config.toml
n_layer = 14
d_model = 384
n_head = 4
n_kv_head = 4
head_dim = 96
d_mlp = 1024
vocab_size = 9620
activation = "swiglu"
norm = "rmsnorm"
norm_place = "pre"
norm_eps = 1e-06
positions = "rope"
rope_base = 1850.0
rope_fraction = 1.0
qk_norm = false
attn_scale = 0.102
bias = "none"
tie_embeddings = true
parallel_block = false
init = "uniform"
init_std_qkv = 0.0386
init_std_o = 0.0
init_std_up = 0.0386
init_std_down = 0.0
optimizer = "muon_variant"
lr = 0.0107
lr_mult_o = 2.0
beta1 = 0.95
lr_head = 0.00507
grad_clip = 1.0
warmup_steps = 200
schedule = "cos"
final_lr_fraction = 0.0
batch_tokens = 131072
seq_len = 1024
doc_mask = false
train_tokens = 389700000
steps = 2974
dataset = "wikipedia_en"
MLP neurons of a small language model. Each row is named by its layer, matrix (down: output weights) and neuron, and shows model dimensions 0-127. Each number is 500 + 50 x the weight over its row's rms, rounded and kept within 0 to 999. Numbers have three digits each. A neuron's up and down rows have the sign that makes its largest values positive.
A block is one neuron, or neurons of one layer that tend to fire together. After each block is what it responds to, as a language model described it from the Wikipedia text at the highest values.

L8.down125:551534537518415519365498498461558536498456513458453477534458572443542504466474506486444549507444426488548439570509543388445437473454406548460538500489467491575511485538457516441495511513429554489479429457534479494397563481465523450424480526513521539522498497450432448525540526536385506509541580553489455425419440495513543390462424530508528508449507461459513543425537510482531572475506
L8.down195:498515490552503455558501445442564555501402486503536448469449528605494477562460399535462472489497544499465519532558466409456427553540508467512501568547568551596456481540531589494488542501545552460519493561538505467564517524485526532541467519489486410426533403474423515465478510519541415491450609475460514477559413609419458428537542500445460575514493490428516686496502557541499518541426
L8.down604:440442500489505509633510552542603539534493504422516600533446487528496440451564546450555504564423491462544466516501470530493496504482507536529481523450550419554527488462498485528507508496510545494511544589539432462525477491514452619485513587430414512451494412522408363494595563510476435516558465524524587517506502487509464509527510519413543527505562580476480485514473489438502465552499
L8.down1018:518422434491537442454439491461545464535499452451554487553463488491523512527527522496481614517525496521422560554465497434460399476468531450513414416483547468474469492525477587550512506557595483519592576488503453558373557513564492599587455563454511485456434463512551482476473498527461471530556442501489472411425529471524531487523445551411466515484405467561502523526559575545542420531571
Description: Pre-verb adverbs and auxiliaries. Words between a subject or auxiliary and the main verb, mostly adverbs like also, not, later, and -ly endings (accidentally, rarely).

L10.down9:581549644534502444513501516555498483529509496601524518531505445424460470430439495439475532444585543465413535503448520522488496538472493525457426549564513465566421543546488588579507528460500596487456472545484583475295519483493468441521474509550535460449542493461594525562493603579445521420512446454492485549493429436610566452462524491516482459488511531561555466501468482390585553517427
Description: Pre-verb slot after subject. Words between a subject and its main verb, such as auxiliaries, adverbs, and, or who, as in "he even became" or "who had".

L8.down83:542457519481442407532603486493501402556573441551458528361518584549503517530509552450579411458549508451569470568502532535529495451528449448533547443415542481530503508505495496436538445576436469530576577481494585552478477454466473523566512385461462489527497472448485530481532624536417520464532468428556548488443465521592464585510428554496478424501537503484530452543442505532456407516422
L8.down181:492491490439595512533437502448435445496542451518595558585508479491537466430475449484465417515434474576481454476499479496570462506459473393503476539577499446465476494427569485537452534510502489454536490535500523499548452509405530558525484510445431511584512500535541396490464555472430574446562474480452505505538486477515461503555488534472508558454472464475496514519443509549450542602500
L8.down360:571539532588448537404546423428393489563535476534457554518470499508564477496537422522544491456479582540447485495552489434513505479511525493547592544539442566596503488434503523507575509550529512587579512564538475508548540365510586514565473396447589450523497498449506552495553461595516518559465492465467426479482439479639447502532495499517427573566542446497445357578526483525490482485502
L8.down885:457480497498509528523492510658564507471415441479429538509457486422541444458417554571516523430480402565418537537491490399532510419569523508515470630554520526524528577530535505458498479486540565586476483467420552473522554532514534395587600465503447491568483502426582518519535503438471493508534506462516421498530469474444503498613439454446494518521496527582530532385496412438493463574467
Description: Mid-word fragments. Short interior word pieces of a longer word split into several tokens, such as ut in reputation, ir in inquiry, v in livestock.

L9.down66:569547488522525452389537542487550505509507533453406499483492532457510588489442559454517416519427456455384490573480442488515503543508485449507485486562440502499510502565479503515579445517517402471395394504483484487569544518488446463595470482551495491449472553467501389470467423476473537492498390543488530441454490531552578542498407485502626505601512553411511468425629405574477530509501
L9.down101:520442472570563550505496624552476470595571488560508537547578575430450512448595488478441586570454513402515450479481606436562541626550442401476532441464418521520472482467413471556515402488478538441510457557552436551411453534529472518490436524512523532566442440557479509418493547493494511542498448501395459520490474632518485497489555530473405520460498611513456472472480513523568513554528
L9.down162:497486555522520607456461493556530464414440500450453554517460468438440510514528416459423488509523516579534460521502424460489537537556498436526492493506455497517620488465438467514532532398430446461575468576524495430557597530455458507556478507411480540514529498503468512452454468508553462573489472547438530502540515448519550523395448475457516528582474404583493533444558480483455594581464
L9.down212:602419537460530509545492493421445550493565506392494457471490477483527474457489444402536574478428512517544464520446495530467520424536545379458514501584484520562482515496489515429503409572505532443581497636499445540305538499501576504508485506612497438532495536515456520543536531416551534495612446484521554485536512483389396496611566514552483505445590524516555514538502504495529412420459
L9.down250:551445549510450396536459512547431491567429500583485456457548478397396523571453533464499529502525542528508556428530548506449380544437417479496480517552438503484505507470463490414459496589541526481499479511559497450507477536399497425459408538561493470587576525486480440492431414522537561486492494459510575513486513463362408406508451473462514514420533455544473472386484503564505658474501
L9.down361:530512503559514531416488542484535569512488563564528466579506459499490445516503374490492551485530464437494461634453563478498481495497492549508437537535499487465538508508484456482531550538522572434575468502359487466448347401544519421468495520392543526515489544470470465536522527548434501520470527450455469441565506427460549489440520538445477466554432584487512540455501534492439420539561
L9.down402:505414562442502455435543528534518445508507427388438428550520517438529429521573521474448491464491541458489441589519509516578540570535434445511541507571596430431537485601492498530411453504517524463478444466532441482449516521510466514523406561565468594602430491438473495508468372505461457517453509498517526479455553456481500536455531509456554517460504501458399502488474502534570468459503
L9.down499:560542491494520498443525381489562399436493502500507379460550515591409494509500429502520597477497536504532416501554455543494469428427511448511535512528443512492694499488497457459493555423473524502481491497465542517647483410418485418561588427512467501491500489515472448544569517592544579420463475549502512577450431412514445510564560510500460516545549528602393452467522494562457484546489
L9.down549:542460550499585572602420511511505568525538490482472504492425504443492545574445578568459482587458460454517420498502511546486487458518519529509497495478424460518488580466515537535559447493480510476410548530506503572523529543547604561432568448529514419585479459537510425546498448441478488584492512554588489461594491505516560448520533550444469529484497490478552496556444405572392557434476
L9.down565:562493510526531480527503519464511493569529457473486557572470455563448455508418453496434520481501481530464523459490482368532575473457531493497544455552543547349634498525458484487437504507512479611469553522558427484528464463478568473439436518507438434479514549525539435437484445491510458498623552515507549480489492520583443497442489484406557598541486433522543519560494493578539542581522
L9.down570:480470516455481441501507507560527475516545532466523512498504541603496509564444486505378381473568477509406602489536473472527479529567491565482457574424556492556491595532527463475458586439558577531539552510532421461393471563460506488533430431583515449505425540536411463478474449564447481578509501475434460462577454494379541466442493583444544493457467452516475446466533535500613539523544
L9.down645:435515496394534517549524509532457542547552503676484550582509490496542394547573543573453542496527430528530399609413525484470521476598483525531452522458506441531513446504530461463541504497484471486501551559424477446460458578526510509570528526556476589460515554450399492492520475568467527525422488480519500651529488614457556398479488537490447435599538549550483508477523576506489503593477
L9.down740:512586379513506484443479443388480465477527552535487423474527458558482524528399472444516425510464581487539483506487542560506505461555547400489560579515508422626480426489505540496534507539502457519522455514533479522518531573419422530439478561577506504448525505403483548569482459476540557568539531541529531505531512437452457450511467542508542397418520395454469523506401435543486517454546
L9.down828:537518497565504451535516511506485457527568566494512474533550447422512503517482497456537572532534486501448484492536489462484499446456563529517541584596502470459489497566533498489472464453502574494490487548494564376409488508497537454525511528569442608514494586503492538553533523482431506554530492426597471447548537506546456470482445462548539582498504549512548517488570536467504502541501
L9.down912:433581444465479555504516502501505512471524581527497516484441489477487329437501584433528495556580495427424438423521573457581551479486513474571527426560512457521605519528521533560522527472527462396415544566554516451485524473529481504504556587486512600570498629531499509560529522539556593582546487442627528423492490497541554436519411527549509515484455470497515546519515415534529507507517
L9.down962:502549539530539525465519463469519549478563471529556508476463557518455520420510531565540549404561483481549469413539461526562569508461557530464494518494416485502445537598433411498446495598497468405547580475500482525376472546527473541571565541485554575484415565471456557469513455555523490474609570546453524470520552551454555501493517487485484537444446524486476509547461530483577466502554
Description: Pre-verbal adverbs and prefixes. Adverbs and word pieces between a subject and its main verb, such as also, rarely, gradually, never, finally, and the hyphens of re-entered and hand-assembled.

L9.down49:542554477501552434631459507470549616585442494485532455427419469444509514527561460507467391456531538537549484524508424509490534447567380460504505544481502551544488430533416557519458482452488453499523479514550525501526547501516577574494563549544462478443535400525547458519478452518561497554496435526481547433503525569506583513481392496454465457484517499514537529534507528470519509508462
L9.down112:490568618496548419474514442501475449551549506555522493382421545526493443540467612539557507451429582547465505625501429564487536500590491553532538541499476532516525549420486539427553522439460548508557565540515475564449467459559552478531526488541522460576561455432558450479454471484497524549390470490575531601516564438429588578458511483595467548521514550478525483617503478486433398488504
L9.down231:426560421442599553482579556483550475539472516408581503479583536529525551526418450510539524491534424498510547604590498521486532507534436475591466424483550568531531540502475503495554483571534563488562487505487507402524543454489583464539578453445454462530488472546507543508519411468508464448476567593376475597561565425564484463524526642424493472469435452525506416445420431538461452532456
L9.down234:518508570439531515469409433510493518552457460496579536532558424481492662467513407531440535613517451551580501438431470519536476619567516515494584508487491503404441517460564499421534418513496527463517519471459513511550522526508540545477458474514499492543480496468507634500544442493515468426484523533491457500551502493433509541461478547458472589459551447424444413500497568546499487522509
L9.down433:443440518461544512478479475526500478537427510490502522485450644386537478477501510436476484553443469533457486478565613507476570426505517570540485532532514575510542452423510491485427524500539513472482503417622549545495565400467524416466532559491495566548475501532498484462500524495534477538570516537497515540510548493493468452459542419500380450524458538449566559483548590515402593412405
L9.down475:482532421601467468505524618484577547562518437502563499576574496455457503512414524492594527474556478486449586484492595494412379467521542435523458491503583483555543527508489509538557482544531498480455522550421541552452504516479502520466460539491472490583543535541510437480497533502474546429434461547437482483490516446549584406468524466506548480479473439512427598521592433532493480528512
L9.down478:419556606479399569576462523558433538534548476539493476503449539547540552488544554480539551530489525453500513481516499503453542495567492450506506515489481465494482565527531459527477449568549470459403573510438432470465535403494547490491510480506554556529486547463507473514552366519580564519573477477480453405523472537515462402448395453506490505490513497490569520482432573481550437506565
L9.down482:557533512500452541496453473440508458517489397514408528470588518557523492533469475515511524543499526395401560558532489547409489489463423460482621426520495593565451510522517587577507444467527490475446492547539544512531502479522569495445431536578471467497445504490478455598530445470619476567547521549537525475443483468522538419505526439488484583527551537438550586578502594632476457510521
L9.down519:566525506495421419476535401569496449449456454502515617501455404536509466488458480467514498470523488467487433510616427487493453441522517490493466483474465499552379524515588491484396537434439487544443489545532498467519455510512501518497493449451399444551483499475517475452430422572532385564419513440472528450530490511513528510447452500402545520372558551521588528505539536557556562477472
L9.down600:461515562494536550545565512490520433526546519504508408507440539509419366459573596601457447453492515436441554464411544539582483557476595529477495474524491552444547502545614505492510495562450461593541517484606432585473542411555475535506487385528511455512482550588488454461503556460531561444520478554514555533545442550572432481475430497471535480512477476470476520532434440586511508557476
L9.down702:490504446450594535564467545370440428449551537464453537463576553479543549473450528526466424454450564487505556437413529484479642500498539481499497546496476463405547475414494448392560521539482502345451461500507524543508478422538420521520543426508558555501450558478473514460521492454549451577398537560546492476500415420530540564584534549510531470468487521529481475544508545531489556619529
L9.down717:519597462566488431516513521506539488510428485573402403503491516465436431480437447445560509393469509618539409549500499452384515476513515471483572531523525442567515483496511445524496511463503512432483452497470524441444573516509538504467540531544465415518570527412525573538499550388463494507508490457518478537448463419411565575515454534578526452474455477535502513483602432487503465534446
L9.down833:516516530494499476517477447544462407586469409603468436489501498541477508528448511469491566550448460492597468509583523459481509496425554522470495471644491486438482440560435545404464445524434490474456527516531489440473500534444582335356540416612553544472564572526471522494479525528456504503455518460500470507463487582451520462341481549523418502505523473494582525551510462473471618430520
L9.down851:455498551431511483452506544426490502465565471521567521427476396432452493477510545483495535521459565439452498454488553463494570510464472440547420442569586488504550516476486504515470545396493486498484526436535533468496493470536504572549405570506493515511564481473517449486475504545503473465521497505452595476523571450470504526556472515479496450578563495480430554576534430543551558528540
L9.down890:519451466537440679561464438534507487534502430536454560403521486490489484472469523416388589484511486532441450547541496559604585521517542499463544623537520508617543504544602438395494551498487410459475480460551456499422547507488490466501456531453435513523422511522493481488513509542477572462499438550551490498635480560451525443529454515513547478417519450523477461482466421475532456512458
L9.down929:548552468477553555589555485473489527594463524626520554530567553531487478442466484425543542528485468549471515512623487512537462519449537468527497542579488508491571438528365525591483525477445563555549548575467476494534468497578505482588566411502425530515508571387520462492556513560457528488489514552457527513460506505504573594530489517483471494505486416511527545590543455509495508457443
Description: Mid-word fragments. Short subword pieces in the middle of a longer word split into several tokens, e.g. dro-pp-ed, ade-qu-ate, de-pl-ored, retri-ev-al.

L10.down459:598541467460428513498527499548479591479430457419493538529518535485546469570594420524522485531567514515453499580477526570522571556553526546601436582549577443481519502472498585529481467484510492529577435476504442478455519536502601479504549565492531423439578487414468552498509434538559475606453549512475533530560580556465501464600400545564429467434519455474395348525460525493453546420510
Description: Word stem before suffix. Fires on the final stem piece of a multi-token word just before an inflectional or derivational suffix, such as deploy(ed), invest(ors), arrest(ed), unfold(s).